python train.py --n_head=4 --head_dim=64 --norm_place="pre" --tie_embeddings=true
MLP neurons of a small language model. Each row is named by its layer, matrix (up: input weights) and neuron, and shows model dimensions 32-223. Each number is 128 + 24 x the weight over its row's rms, rounded and kept within 0 to 255. Numbers have three digits each.
After each neuron's rows, "fires in" lists the words (lower case) most often at its 100 highest values on Wikipedia text that the model never trained on.

L14.up389:119113096123147144155130091107163124084093130094129117181142143133151141159081146110114109121106139148081122166122134143109091142139115095122152160125129129116104154120170128126142126141131093132143095142102162113120097130143123141095138125124088145174115131139156129159137124106142134079170097139127159142142085126134054108182140132141125148145126117153149099119155146138106069142122098130097146135154142108123092119139140062143103156093111095090138121131156135116145116100136135153094095128137135130153133132127113110104144172091113141145157170134127125104091115139124126112
fires in: "in", "of", "from", "early", "on"

L13.up852:120101137134069158124132111142137162145065094148123113152085173148106185148119123181146135132107120127117138118105156073144106112099141100132084098124129132155199157132149113171157128145107126125133148109142111167136121103182161185129127147108094155115115129153189163148133128112115120100132145137103168114142085132119127102141173143135137136087137079156090090132134116119115136124115148092167132128151151161117109159124085124135120156157100121125140129134136087154138074105110127122127097138115120135137120166167091119095101155132106125103166142161116123136125130128132147106
fires in: "on", "its"

L16.up230:125153133099170121146093139110107126157149113117117135183118156151128130100164104178174133098149126139120145160146101109128138131159167139140153128117113172180144150086133136120133127125132126101089128135135136149146127119128151162145152155130110091145144136139106168099107125133131115122132136124117137188119136104133096155193114127171169137140109131100149101135161130150107157090068124127123129102103164103125144126123123078096094121122142119121158110140109158119133141122148150122168090149150076182088206159109090153113118151114138136126165115110121127112146122110139133165
fires in: "can", "are", "they", "s", "be", "is"

L3.up709:105161135186131176122154121136146116117129148129157135130161109136108122121140116168095135122136089118147070163095128139087124125098080147134115117136076169124148111106134130092148127130155104096168127145115154098119128125172140113148166148112084194106103144146154162114124147106130100156144116112120130132164141111097128124146138112145149127117135153099108114113099157164149163171110145096134149142108127114155105109156070156115110135129111123120132149114166104166123163088126128166146154115114113136143123152118095119123136148144120131169138159135126139162158147125091106122
fires in: "she", "after", "her", "party"

L11.up604:132177129133124165161131112167128148118140117110130135151124090134135103130169113143123135123130154148152132129089137161091149131121122124105152179119152112146160121167108161147154131131125134157137097098119090107081149156133147091116103139096124105125097108134192180147122150076149150114103157147097123102123134104089142126140147123186110111125109126135132120121122154159149142113162153156155162105093144139118106116166128128146128122094116138109157160151158135145133128131127130135166150127137075185109195137123136091085082148105129121092129138150154139104183126172108113176
fires in: "family", "bailey", "of", "significance", "that"

L3.up899:155100101135141162128153145134159075118119135138116140129138153117140123116106124125155137091176100115144146176116118155137123157144122142089114088155168120121137141138068175132152151130146096096119121154126122114102108151101130102124095132114086148140114132121124158110126101173144117135117144122171132151127123109161093105151166135122124150152184094149095129120131120119147131139150096100152168114181122138108169135129144196118099142092070127130161107120129127099114134142152155152078162123085159145107176122141069109122103150127113110088094144106155071159115146134159143141
fires in: "with", "in", "influence"

L11.up715:112119126161112110152108088148090108104122153098138099151100116121130110078118116109180175096090098144149153146157157123126121109122110098153098122137118120127111111108129116124110132129116107131108127137143139119117157163111105135112158121095101141179141115130114114129124107140138146095175152112096105102125113108088116148134174089138138104143109143121112125164098099110119137121067107133135085148117144159133114131120149060140079105128130096118142169153138103106083160149125117188141115157130128120115128171136130142156131169134132150136133114174121111109156116172142124111
fires in: "to", "took", "would", "too", "must"

L3.up886:115160157152128115089132142148126109135107123144140099135105148124137137073168140155113138086143132135120101096158153159120101121115114112144120144109125146103097115160129110123115148116117100107118167099127112121099129127156136163162104151130133108124120132072142150142153110156093158156133149136140104168155062085155123096131160089111120114135129116124084134086110142105050156139089088125124151140109120148095122115143108075136116141157151079107162083140160165144158126099132136124177104150133111111128106108127070117144117121124167105115159132112108162150143118137155116132
fires in: "it", "satellite"

L2.up982:122107135104126143155133141104149148127131123068116136161173092149118132126123102104093153145121128124108110096122114114118145171134107137154115148137108135139163090163129110132122123118144131107079135122162097102133115114108122163124124125140118092126121096080183119117106155161093178161102097140121099096142079160092116119091127106181075136097122140116110085177138132122143135141121103105095125121120153173139180151120118113127131164117157158139136117157120089157154174177126136108112129125124133140139141106131105083141169151148123119117125121137122121151175118111096123148
fires in: "home", "some", "no", "seven"

L15.up626:151195138140140108135177134132120139122133124132157132125106065123090110122123145139096114138070134162101121158122136100101133151141138080165139160095141134136150148180109131123119109151136132150108120118158111120136097112112117176132155140144126121128144133151106138161126110127118141127113180128147097161127118062136128135162183128102125129119135106102122095131135110106176102123089109150081126092114122115159139122118127078088111160185133117108114090093128107142159119124169114131159087090137126128119153123103112172133149148108162133155147141125145108154171125106136142079
fires in: "has", "as", "have", "are", "had"

L2.up855:101132131142187163108139113119100107121109111128158104132128135149103106059144145143090110170126115161119149138084146174109189135114120127133128151162132152133120102163100130128150125141115060124137116167055106108126106143156079129129126144093135116116152155121094135130110200110103153144089138122100142154141151111143138145155152119121120123129123155114065086136176127134162135133111149132128154162125148129117153132118139112111099140134141123143132186103131126142147142116151181117135139149126105116126132127168147122144161153135134116128160130166106114109118125142110077116
fires in: "it", "him", "this", "its"

L3.up900:144141123122153138113134166144132140128123118104123137104104129114136115130162107135124145081148187157155141072111118095156129163113135072162112111122150151166137115137122130121096131146071118119133170102095117113120115133130061108125141122097097089124114082132140088142121136116127109119103096161106127137140130123112107143112127123093126140125146111135125142125146133125118114127123124129144167120092144141105141094179121102079132115111121100161129145169118098134068101065099170098123138116118104149120121175140159164077139159117129148135159158126120147084083127131168138129
fires in: "as"

L3.up702:126126156115182134135135111104154090132111169095135136142134103120092093160146084166073150094150108171112116152104116132100158091123070112150118166170135117150131087131088173098161147152117129126151091129123081122141066101112150148154117139133105169150093116094138167121128159131116141141150135154133107155115126154151084121150139118121120107142092130123096121130152125105153130121121143130110139133105175172147129124119102117148122062160150082135120108101131093141096135151135113170121160142132110115145171149126105135093174145084125117116128123095138137134088118117097091119
fires in: "him", "initially", "himself", "itself", "never", "already"

L3.up12:162080144159119155095140109111111129119128129091147149134131087118117103112140126119084086131138150094125118120135138118086147130122106097122157127134135157135171087141147158108080113133160121152120128132143103140194089125124109134130123113118096103127109145140179110167152125109117119111120154125158095135134144094095109202111126109128135125124112153072102095123157137109122140118111149107115164133125161127119107073173095078084117149121161144101138118135129146149099128099117168139141090144146106147139194167130094108127151140095138123095143142109135160156135126087123115169
fires in: "had", "have", "for", "s", "get", "re"

L15.up892:138121138169114097128125128160137113125142136149147166192168129130095124141109117122120098163136164159117128123135132154125122136110067117168155166120115134100122137119173084122145117136132129078152099130122140101080109135113155121141134120107118132159101115154114101150116120178155115127136130103137078144132135118129076154106213145127145129124094105141093115146144113094157135094111101119118123151118176160167136152142117087110086139157159144105134131159145141101132128121165123122086160111106121109117122120142114111146138108099133131090179133141100122093140132111164120133
fires in: "to", "from", "when", "before", "after", "while"

L2.up654:143102050138148124105139136089095132131107153030112070112140097134135146148101105131120144110117150133137081097113119122160113157118134094148156122109137123165143104129110124127129152156122123124109150157096133120108150138070120131160119127156128111102080120119157151133103187134129139123138106125124127127122109067120127137152179128111131135095116132111119105134144137140135159135119145141161067121084137143160132121130093116155122124151165163121115101111148099120139102114115146111086123162144139117148167131158119122131160186129084095125137153141102128148142133115063114151
fires in: "and", "antarctic"

L2.up209:126108119149113183087126113133106143124110131121110147134157120155105116121102108135113142158105176123174130111164111111178111106130129126109154142109164181110153109127148115139150143142125128134127169089134152123140142124135105167111106153129099102134135088163114157123127163143118105134127120138097114094116128083102104146136143089079111179127087119127055161117104156160137108138132159084173077127141123126175112101149110122096187089146151111126135104167135111113135165139125139101108130150133106127101094116115129151121162153170111155094160141152167139088136136124143120118
fires in: "as", "née", "whose"

L2.up884:141166133141119102121097126143162082119118131126150105164144163110128102106089119154139157139115152135123144111149140124140177143139109092137176149162111163147086166105103108111090149151057112153128106130142121122148161131126123123123142136111112109132088101136125122137112147144104129139140121117100098117136130124105122113127123110133136113149132128094156113111137135147198111157108095096158067096105100126112079142178076119111118148115076124205133142133142092182117120120104149119126106146140128148136143131137136124135123128130152138130113131091141126119126078153093123125
fires in: "one", "following", "creek", "first", "two", "followed"

L16.up8:116122117098134154127166126145134130078121118059109080100103099157185099121120101136095149103123121147140138157128191110151109115128132088176146089158100130138148135162141115117117116133107122141089127142117131108130109102107146183095139135121126118137087123114176144129137127146134181120084146129117122146150126171131153153144154118145147126115131138161073130125111126150116151110102166140116135125096163109167079112168139156126167105121153140122161120125162103162122149090135168119160086123121131162122124140121142103124139102096150130104158127087133137090135095124132110146
fires in: "a"

L2.up705:149129132093148160154118123145129153125118141144118115137148106161157190078129117139147128117125132161123126129127185117131132158139130147137094130157161174114140142105131122133136159152110144131115124115102094125150126116109133178157124129116135141127122098139112121152140185165130168131125117143135153132155087126086098132138136090146108138142097134176106113087110146128098148127133140155108120107088136149151122153106116174110151137127102141137169140152135144135134143158119114131132099118120115094114081136173126163188165154155123106157183152157141126124132108062151135094
fires in: "sports", "new", "announced", "across", "whose"

L9.up415:105109116123141169132113110137098138112120142094132110197104114132155154136171090137151127156153097171128129083139128122111109103078136157121096112134137150109144137153121108153150087167062117133102133101109156109138080139120131159114144107123127129144093144080159135129151157130149155155098144132111139103107096088096120124139152158153102129137134136189145138081140151152105077151137113085124139126142145117109111150138091152117098119143126166169111123100173078167121081119128126132128104167158141157109112118155097123149117143104129106143178155111109150129152131137107118154
fires in: "and", "development", "de"

L3.up247:101096112164153162142127105117086107119111117126111113118121135154158149139093119130097162135139090126148109110138178079171167133121138126128116116144147125160159109158141145158136141137169149149155092122101143132097127146154144159125103126132139148116139137127146173106133164144135113133140091126111132124121069131130097147143140120135117162103148118099137083135172134121137146133119142141136118136103118162119142086138108109166167136134148090192154140133147120123122132140105158115115176149145111079169108084156142082153166126145143109128156162156152123078195098093114064149
fires in: "known", "well", "his", "most", "important", "heller"

L15.up353:159125087100093110147092117124168115126115113109128108127148084140156140140105140114104137099111137134143107133125141090089113115128102135117134126125107171136144124154095155102161095121110118142167125130115142094165158168134139167135134150131085119146143116139118132130112129105112138134170136140117111200132096120099105136143155118115134152138106099154132144162144158140091148141120132115095163055108120154104090149150082173118141125094138141092186167115135102091128126129112126140138097124116128125124083121116130072131125197110105129141171157125140169122102111163124138145
fires in: "his", "s", "to", "the"

L3.up591:135151090093125151118106093093085084121119165095130119158123076126131128096118074118081084088093133124095091194123134136113162108110083115130125138183161139131160114121110094137127156136161155100181125144114145128140135138125146125124119108137122128133069118155149123096145156126120154110120153114166129102127077121110142122157156128164113159127146163070129143141147121120109130139116140103119100102121163174137158121143093106154129116118156166138128100107176134135112138127113174121134120123133105125170117117131149120137157156130171093120146174137086130129160101100111107189
fires in: "most", "however", "women", "and", "which"

L13.up10:146124075152131158135141104183140151133129110092153112128101143150145139153155112154157151164171100110109098149163162134079134162145124119066158158138162101130102190151091124134136143146125142097096066159077117102122148145148169155159161171107121161150111130099169114141150130141111115149119098123095130131144101136165119157128108094149140158147128117155157105174166131130155140114080115108115093139106183133095103164132086131140126138147136124137147128120112128151132145097151139135165093132144132168110102125147121101139167142115182124135139135158170138149151075131121126125
fires in: "for", "to", "round"

L2.up820:151125145105107149063113113104132138126130106140121078118130116110105118095191101170135132141155104095147121107104113107112139122123141094161152140089137172127104172079113155121128131143118154091121144119111140101134127146118163173112110155141112131134086079137119119154107134137153146148096099132105076114135104060099129141144175136084131143115110111139146121136102154114080147128146131087129096091159120147154094115130103165135106152143140123124113113163159118166144139098118122116144133121127154125132082111165090091094094130132130117170155144102110131138121140108154134132
fires in: "during", "in"

L3.up945:159120120095129176106129170109132121100110132135127101142137136180116123122133051130128085048150097143117142153125127110132132091137128137170124129152152140133138147126131116115092148156156111140120110106137121124135128151126123128103123122112138152169153094161092126127157137121087152115094126130138118148136132134109099134116125124133159121127124143143094154141150151159161107153148151126128113114167085175162137091145127137118147056134113127147130132163196097171130165124135132159128184145108110103125108166111141109140140128095156125119138123165119150122140080179089091138
fires in: "born", "because", "including", "appearing", "also"

L11.up52:131119136132140109139120146126154123115090142124143118120083155168137134107109091126175145138148130136111146094127151075132115112119140123115060203151069113071122096127136098076122103179070105122122124161088115130143149146090125159149060158133140113136111138134165155148107125101113136117138150150127102158124109121105124139133112148111122102098110126088074104077149129159117147139079123139124124072142129119121120144128118169127095098147116101149147115127172133090113117111130123106097102152102134124117168121148124149128129148130112146137145169126119138124115115127117087148
fires in: "he", "it", "council"

L9.up87:164121141140133139125095125121116118132114087130155100090095134170156134090142133101081109165092054114128146152105129149146139115107132129119148164170155142092158094154138118109145104131146088156143115141068089114133095127119090130166120139096135152131163109114136094113137122101112148098158131146129138153117129083141089121119136129118075100130131135144128137161137140137135146113132119092112095135142134178140108162125144092138128158099104164128105157104109133113092140136145112101142173106125071137152105145126087141143156090155165159142145173108126158145120118158092127113
fires in: "to", "area", "areas", "into", "at"

L16.up877:096162125164140172121140176136194169105141111126146138114137163131115123139104142137135137138107114178125133104113151111095098090110147096063107115111132137126145170142107123146090121135147113151137130114139132103114145114128166114137112121103147134138133108164195135130127164134124147130142149168124108151109147107106111121117129056118128114098100119138070090081098153119151090103099129149114106153082103162124142113115106125136087141154093159148164156124188152111130124104086123150118137107153114185120157148122119099146092139087151200124160114129163144134173092104124096146
fires in: "was", "born", "votes", "candidate", "total", "turnout"

L2.up826:120152116120134150134113125143116131131113089151155121102110159142114124120156120139125176105115122129109134117126158154143134125142125111135116170131120165143147170136073121142114127119120093136111117132091105123129098094120112127151155101105170105130126107111114154098155099144134166126051160108115097170171122133115138118153136106074143123152082139151134147106123132129108102147093122153123114107146140121166120112132105116113082125116138131126136097157137105170109168136143102163182175125147092146149120123120147145101137124172109130130156110107128134151206084120113114154
fires in: "such", "since", "against", "throughout", "southeast"

L13.up447:123141112117145108146158152137169126160133155115112097112117082141129131102117077159111154137137155138112153167116098105082119135112073087101151169078098129159135121148116157175134083105131111142121113108083140106081076141092152133125127117119113126138145099109134086106119128099128138119109152169065139173141131112179094121072180126117108124134129108119153119153144150138126132148111148138153091112129147117102109123112145100119140133136120134159151142121121093127107139099093125135190127097120148107092098178164107094148134164120125114122090136119176126140157110116123167083
fires in: "for", "with", "to", "offers", "division"

L3.up623:144125117142120156097113153139145127130129116109144107168141131106136135111161125091135143122123140098160111116128179126131117093113115142090132139124104159090110117102118160110149137133108114135091156146086123119113144157120123118205118169137115124136104140114177120124104128102129146131130102113143114139112110114083099151127155105079155106106096130104128137127104136156100107120092095118126167140106123141158197103117173131114119113133107118153125157134131098118130124092102173111127166152116112129144119133161104125106155131123110125168168124106137149098116132125174096135
fires in: "he", "held", "heat", "head", "heads", "health"

L11.up1002:136141119108115163159117112134110115127106116061130118134115142144142158158143149117105134128109107124136103100156146155132139129090115078098158108133127144157135167136100153152111133152089093153147123106116114117107127125124131127136167115114139135108156143094178103132148113043132186128069106129150091127112143153118112161165146114095156194120079151116105105113140107167112123112131115160127133101092166133137067124156100072099110118111149123133136145117133123122142108091136112140122135154180120176143146138105134156172127136141169167109130133152102131152119137108116147155
fires in: "to", "top", "this", "took"

L2.up1021:128113116123141098177128115108132081113089119112159148094147108128151101123116121110116162108125145095109111155117099131119148073126115100131108111153153153166159145149142121131095103132148140135138086112145110102136136128112078118108095118127094140109141128128116121153152129108128138146136106093117148155162108111131115117134116133155144140107143128090092084123144137106140121168100150189131127072109096113180143119114130075105139099149134097140121117145155129125122141109116124120169113128128104088149143086096100110174137116119145117134137135142087147121134102108124105219
fires in: "first", "second", "this", "fifth"

L11.up381:120156147133142138193118114104117143148126079116138143095109138117137116119102140133105137088144134137103123130078152158122138121134125146154103141129145094097094149087177087096147079143121156106145087111093142136121116088142124126157113160119074088130100140145171138148129133112095115106179141176112130159110099156141125153134125088081089149102099118103151143110169174159131146145095079097121183153124111138176131134128129126117135116137164136146135134143161154134142133127129168119111156106143119108150125125128136085112171132109122121164120168109113139109134141121139085146
fires in: "the", "theatre", "affiliation"

L13.up114:121112143115105129165119111145113148099107113163137103165093097158124137101181107137140091170145123129125117112118177160158139140096132115134151130103145169111164145166136134092103140114137077151125136117118116078154128140121113109100095120110129111087147092140137149129115114069113145133115124169115112126124131098184119134175115136162093167113143145131112131079131201162115137144114132084116145133082162126151106102150154125132139127122127175128129125118106128114154155100160119135097125206146113121139149156136137159149096133076125115106147142129161163126123172132159119132
fires in: "and"

L13.up468:101103109085131130142138123142126131083105112127104094185078105129110141107112132133134155125116105171147121094140120097102138100107103130087160107183092159140163114162147172125165124157110121144153111162119082124140132181133118132133111116116151141146085114157177178133132130123131127131068150145134118121148106178119100130120147128173171123106101124177073119080163126142128164105123116144159147128112114157129147128131127142120132091134138130139131059164131130128081116132112161138163099141129112125133111133141116116156137118150123144115172107159120130140135150126101120155
fires in: "a", "digital"

L16.up235:124151142174108130163148133119148135115143105142107131144119141184123130129124097137151123122106142126092154163100124115125172124154129115078114148097111178150159172168115109124133127119108112148152148120136161101132115122102117133100105134129116096171122133134145180138122141120143131154130100170110119164097155107093104133112156129103078131145090061131136134131131124125116172114132107118119152147146143141123189131141112136141122140110133150160108150119105124136118107126097142148151140070120062138158126126150123092114160135110124114102172108101136113197138091115152146116
fires in: "with", "by", "throughout"

L3.up79:122172132120141121126124139149150131120108144161142074133122062116191151133141117145109117104161129108137143173169106182133115140154131086170143158140179137120114129171163130100112145136124144100106121113097145113104088109128104133137123138120117073129151134132131088112133112177102131161095108136138117160150107144108099115118148142124142136129139134139090124133156141160121101144103094111102118129133117169115134131164131107136161106119142106111138097154169107116120122107152136188144091099160112091141117163127162093147149116123107169127187114151107127104181122110135128093
fires in: "took", "became", "become", "often", "near", "ran"

L3.up989:133140167176079116105157111141122083138134133087154125152138086120133128116124119101142135122150088157135109102141127171124133108083112135166134139142087111133105128179135105118115123149124119130087159123113078117126112116142114127149111131100123137168104121078149143116115086084119119140169195155164114129131138123107119106146171128130152145128116125135110126127129123086102099174119144122132096130118141104108159106108159165124159112118157113108128120114117130117114136086113146152128150084161069168156185141105092166157184129136141132125136157122139120130150070134158108163
fires in: "army", "type", "european", "europe", "council"

L2.up218:184128154130097131111136163106128140127110085109147120091129132137111155138138121097087167148112150126112131127109141133124127119116118111146113155146166137170107157164105101125107143143125104113155099121146144108190112122108121140146108147116085121136082078173120113120118126131112145113072148140080105153117107132110109112119158133128147096104127137114095144195116130127134130144122135112149121121115149191158096148151124119137151080161113122168143118147169132156167145133111108138141160103104150137147122144175106078089156164124137112136130141156093140111109115127137104113
fires in: "following", "succeeded", "while", "during", "by", "followed"

L3.up233:080117100109160175099120173131153090121102101129134137102112109134105104165138095134113137126138135155120089147154091111104095102099095107141148127127160173115147144150144153120103122127156109157144127155115145141148107110106091120164144110131117142153142100163114129108132137122122126112135104160123140100154122097141073118152127127151155143110143119147124161161191134130094161141137114106119090103088150127156087096144131131092134109120124151149148070131129122174145102105113109100112158147108137102141135087133133151113087142129100097110177115110118134154124123135091069165
fires in: "august", "late", "and", "los", "marsh", "early"

L3.up595:154133136125177136123121101101158099122122125127154116130143075120119103123112095152091154080147127148162132115140088131087142101117116090138130137155140129115135153084110121099099145134108116124106069123146104125191091132147141215117098118126094159129104138113090137109120130156103083119150139142102080111171126121126127129145114128134157088130073126104132115120150129112154138116123139129142133079142135125193097150139101132107157129124132075148124148139141093160170152151131152144173161168138127144153176144110143093134104125104118119110152131125123134137131074105113138118
fires in: "following", "one", "followed", "follows", "december", "before"

L13.up242:112181133134173074123156147116145124076117080138141130150074130162124149158090101111127146145076083152116088148107191117131138103152100114134127140111140121130149148139121133103082140153105166187139100143155150133146117129127112127168152145101102122149104111153159122109116114152157181103120122132127129129108143124101121154121124116148125134061144138120148088150151140156133134139125149116162119106072137150123140116127147146140117105131164133112149168185171153107135132117075161103094105096146096114121172119129102118112149136131107139099119112098153104114162100141122134138
fires in: "a", "joined"

L14.up853:142186132163113121151113104156157120075127122100128142126144146179123160131080136131099152122100144117097155114135145130117197130099109134141149171130133149121125166137153145128147123141099126124156115139114110129113092194108142132128146111099119138171179138135145081131148128156124107069155171173126059116148118118138139131102159124108117101138104165120131121168114126096108116140165124140121109111126162142121108112117131129105136124124152142121149126135093127101165132154142172130140144108145112118107098123135059109143119112142123133160140129136154153110126122137152095164
fires in: "grumman", "quantum", "album", "for"

L11.up163:129119123173155121160080145139159118156133142155118103147120095145126117082107107171119118087086097139109135125110121147136137086126148149177109160137139131120152116127134111084099104111090125115111114126143098117107120153149098138119141129113104102130142153126160142151130134100088139099170117140109096139159131130095103137126166100155128099118100114107094106147162127178144114147146113097117130116115143148146072113118148089142114154124118107108147155131137124105123159090122127172134080140134101140134192179128109117154141138134140111140108140091168122109197078130126102147
fires in: "she", "her", "2"

L3.up277:132105141157120123146111141111110125121118145137173112121109132114141107110135113106128126143110137157102136153083147154176109096087145128123124141126147115128105141140112110146139111138105148124096128107081068115153116074126083146115137086127122129116116145151107128092141157148147152142131099092131114145140111115113133177119130114098138123103135138194087097108152129146145130133125122118141099088131120186127102162149135155141169121128145088127112137156129144067123162141120168134136158074153078101172177126119139121094152135163138130130137170143148128096196124102116140111
fires in: "are", "where", "area", "areas", "island"

L2.up667:126111139094134135133108177088165132124122150079113103101111166093110169124120103141117162135154135108131136154112132116136129158128158049168115128144163144134114169136098137123100164135099133129116134123116135138121081128093136110173150077108129117180079141165147079104161102137133168135106139123142091162095141091114105141157132126068132099119127144149127120131124137125141138136147109157119111145117117118121121106125105112141092103116143085156109155128129112126122108110114148141099093102128121119149092171139184063158169134136116133155125103150090126158134091125128105127
fires in: "to", "in", "reached", "reaches", "win"

L15.up135:135153136147116154173165148099115164099115057088158132121113130135151107132141132164094139127142142145144125158155147145110167080127138112116185084143137142136141123122102134095120101117140113123144107123140140102148128133138114146152126120087167121112117113116112140121115153148113124132147155125133096131166148109109128166104173145134097123152113101170120147108139125146124103124070114121165156125126128130090120154179099126162128120107137098127135126181119099173146079159167130163166094119107128102120134119105106131129085131127108135117146133118091114152173091139143100163
fires in: "was", "is", "can", "who", "chris"

L15.up668:138140133115137128116136127143119121166155089121156123112134119115165171139055049124119127123138116170128108100113125110130132132107118100158109148124088121180118123186147084154107110178143142187132129137091139109090098109129123123130155126110112171105136134115162170133124125175082121130139158116140112144099145079127106141128185137148128161101127105109118091126176158150131116158156104135114133093103166138117128117128143154124096119129118130160109117155145171170159143130107179115095111125128096102140162138123136110183147131127130118109184102194118153103126125128128140156
fires in: "to", "his", "would"

L15.up602:085122143145152161121077111164116123148089125099114119152116133172111124148100095110099171116114141102119119096130144115132134140148094152156132190142124109178089163162133139130098114128136113128136141196107121140133104160110134131146108170128093153161069107133171147126143126150144124101138145121134131132184109098098088120148153158166131121115123132134119110123160130148097154140113162129125151106124177142159110117114136084126106113151148150118136109093108154147095092132122172143138149116143082136166127161125153156122175108144096130112122113128121145138141133109125133180
fires in: "and", "not", "ve", "love", "will"

L3.up939:117126129123125108124102119141128117128114116112137092163157061126105106085138088127099086133154120156132109121138096136138150146116115122141139167148139145146136092086122132099104112135160107129109096148131061107158095099144111119115112108128137106132151128126175153111132151140111138106139110142108078079149119113119112118095143073118115187135128140089076126094137154103093109126105121140111143112104160141122143094163097155118116109154105082090110113113159139136147127104137120165116130105146101113208151105147095091131147127153128135154169121134115130154121109116110054105
fires in: "then", "they", "already", "subsequently", "initially", "also"

L11.up212:164138146129130108105162105153144110124132116127167148092108117169169157160139120133122109131138130136157103118146112131134125128124119069177098115159127158105150088122109143105118166136112129138119134145111118128126107114096084163142126149128123104136155112130135121134134100100120143132118105142111114155125079153108072116120131125147141100104134138173086094119134141185149123150158155124087100139122127147161184099154130149106147129165176137157116123144157136123113131100117120101134092135156065099153098129135127126140151077127112160110141147084152151133142142131146087143
fires in: "became", "was", "november", "also", "become", "as"

L9.up879:120132135121118126125098159123092084109155124113152101099079129118163165099148131132123143136143130120129151149165168145104133114104145112124171139119131141136140119118112124153112139154094094151164149115092103111129110141113111127195096122106124157150126115123120111131124131096108160148093084150112119133149145160139101195132147111101113155164133121116103130119160146164102100138122088131102135121158132166145102176127113130142123138089086113174141118152132181135143126115107167143106183152154155169125136148112112143102111137106122136140126116163165134163159097108112125135
fires in: "to", "top", "since"

L2.up846:127150142197091118135074102149096147124104155155129098105114158138133172132107085158122174140139153122124131123178104137135131101123094142081097142154134152118149101094131096130148117144120145144143141141122146096094110123154153111134110118129099138102115118101096160116124161103133112094142137095110155130200150109109105121138155094088131145108139131134142096128147152127168102168151140121162104079085133144151126088110074170158116127130113143123131124163143155116116152130112124127153076160140100122130136141091097116134148151133117145128135152093141147108108131120133102093
fires in: "however", "her", "now", "his", "moscow", "important"

L9.up813:111120132147129121140123110135165131138146119149115115166148155120122166128106107117139109134111102142135148137142159098088125120104071111093126096118115119145155140185167127074161131138129118156135159149109123091108109154116114138191094162111088096173109112136160133170094155119104135120142125105119137131156171128139050120166138134143162171104154109102091123121108126130088123128107085159120107115096122162122065145131109097128107072154105080106123072119121121064135134106123169160124123150131101080108123135136093155129121149093145124111107135146160112155127158140133124166
fires in: "to"

L2.up857:149123143129126112127181147138087162142116162111153157150101112134099120117109122125129152150148174141122126099148193107148122096113082108125154121140134139130161142139109103153087148130133108124109118121107136109098077126144115139125108085122119118142162145105093139085143169141153105091138151080137122129175112085158123145136136120150143111083137145120142096150148113164108127139085118111152087166112145136112157162136096088142094135129107123203143099088142127144122092145138118104147103175131110121130131110123118090096106118132131125147144138115113133096149061095116136131
fires in: "s", "is", "but", "it", "heller", "at"

L13.up567:124215133159159214148133096097184126112107097100126123124138105167147139087140101141162125122125144168137113164117106107128136124133121090126143124137143123089173161103097111131137113127117117178116146142122125109102090161127088140151108105144102116114081114184136093115115142104117137146113130140103110156109149114156091149095149098146120114141111125121099145142196138165172175110133114114106148175110145135137100131110136095126105119099113186186100105135139144154124102135112123112168141111222109143122119159128141108137143143141183133101124145135127155137158078111111126129
fires in: "with", "many", "most", "are", "since"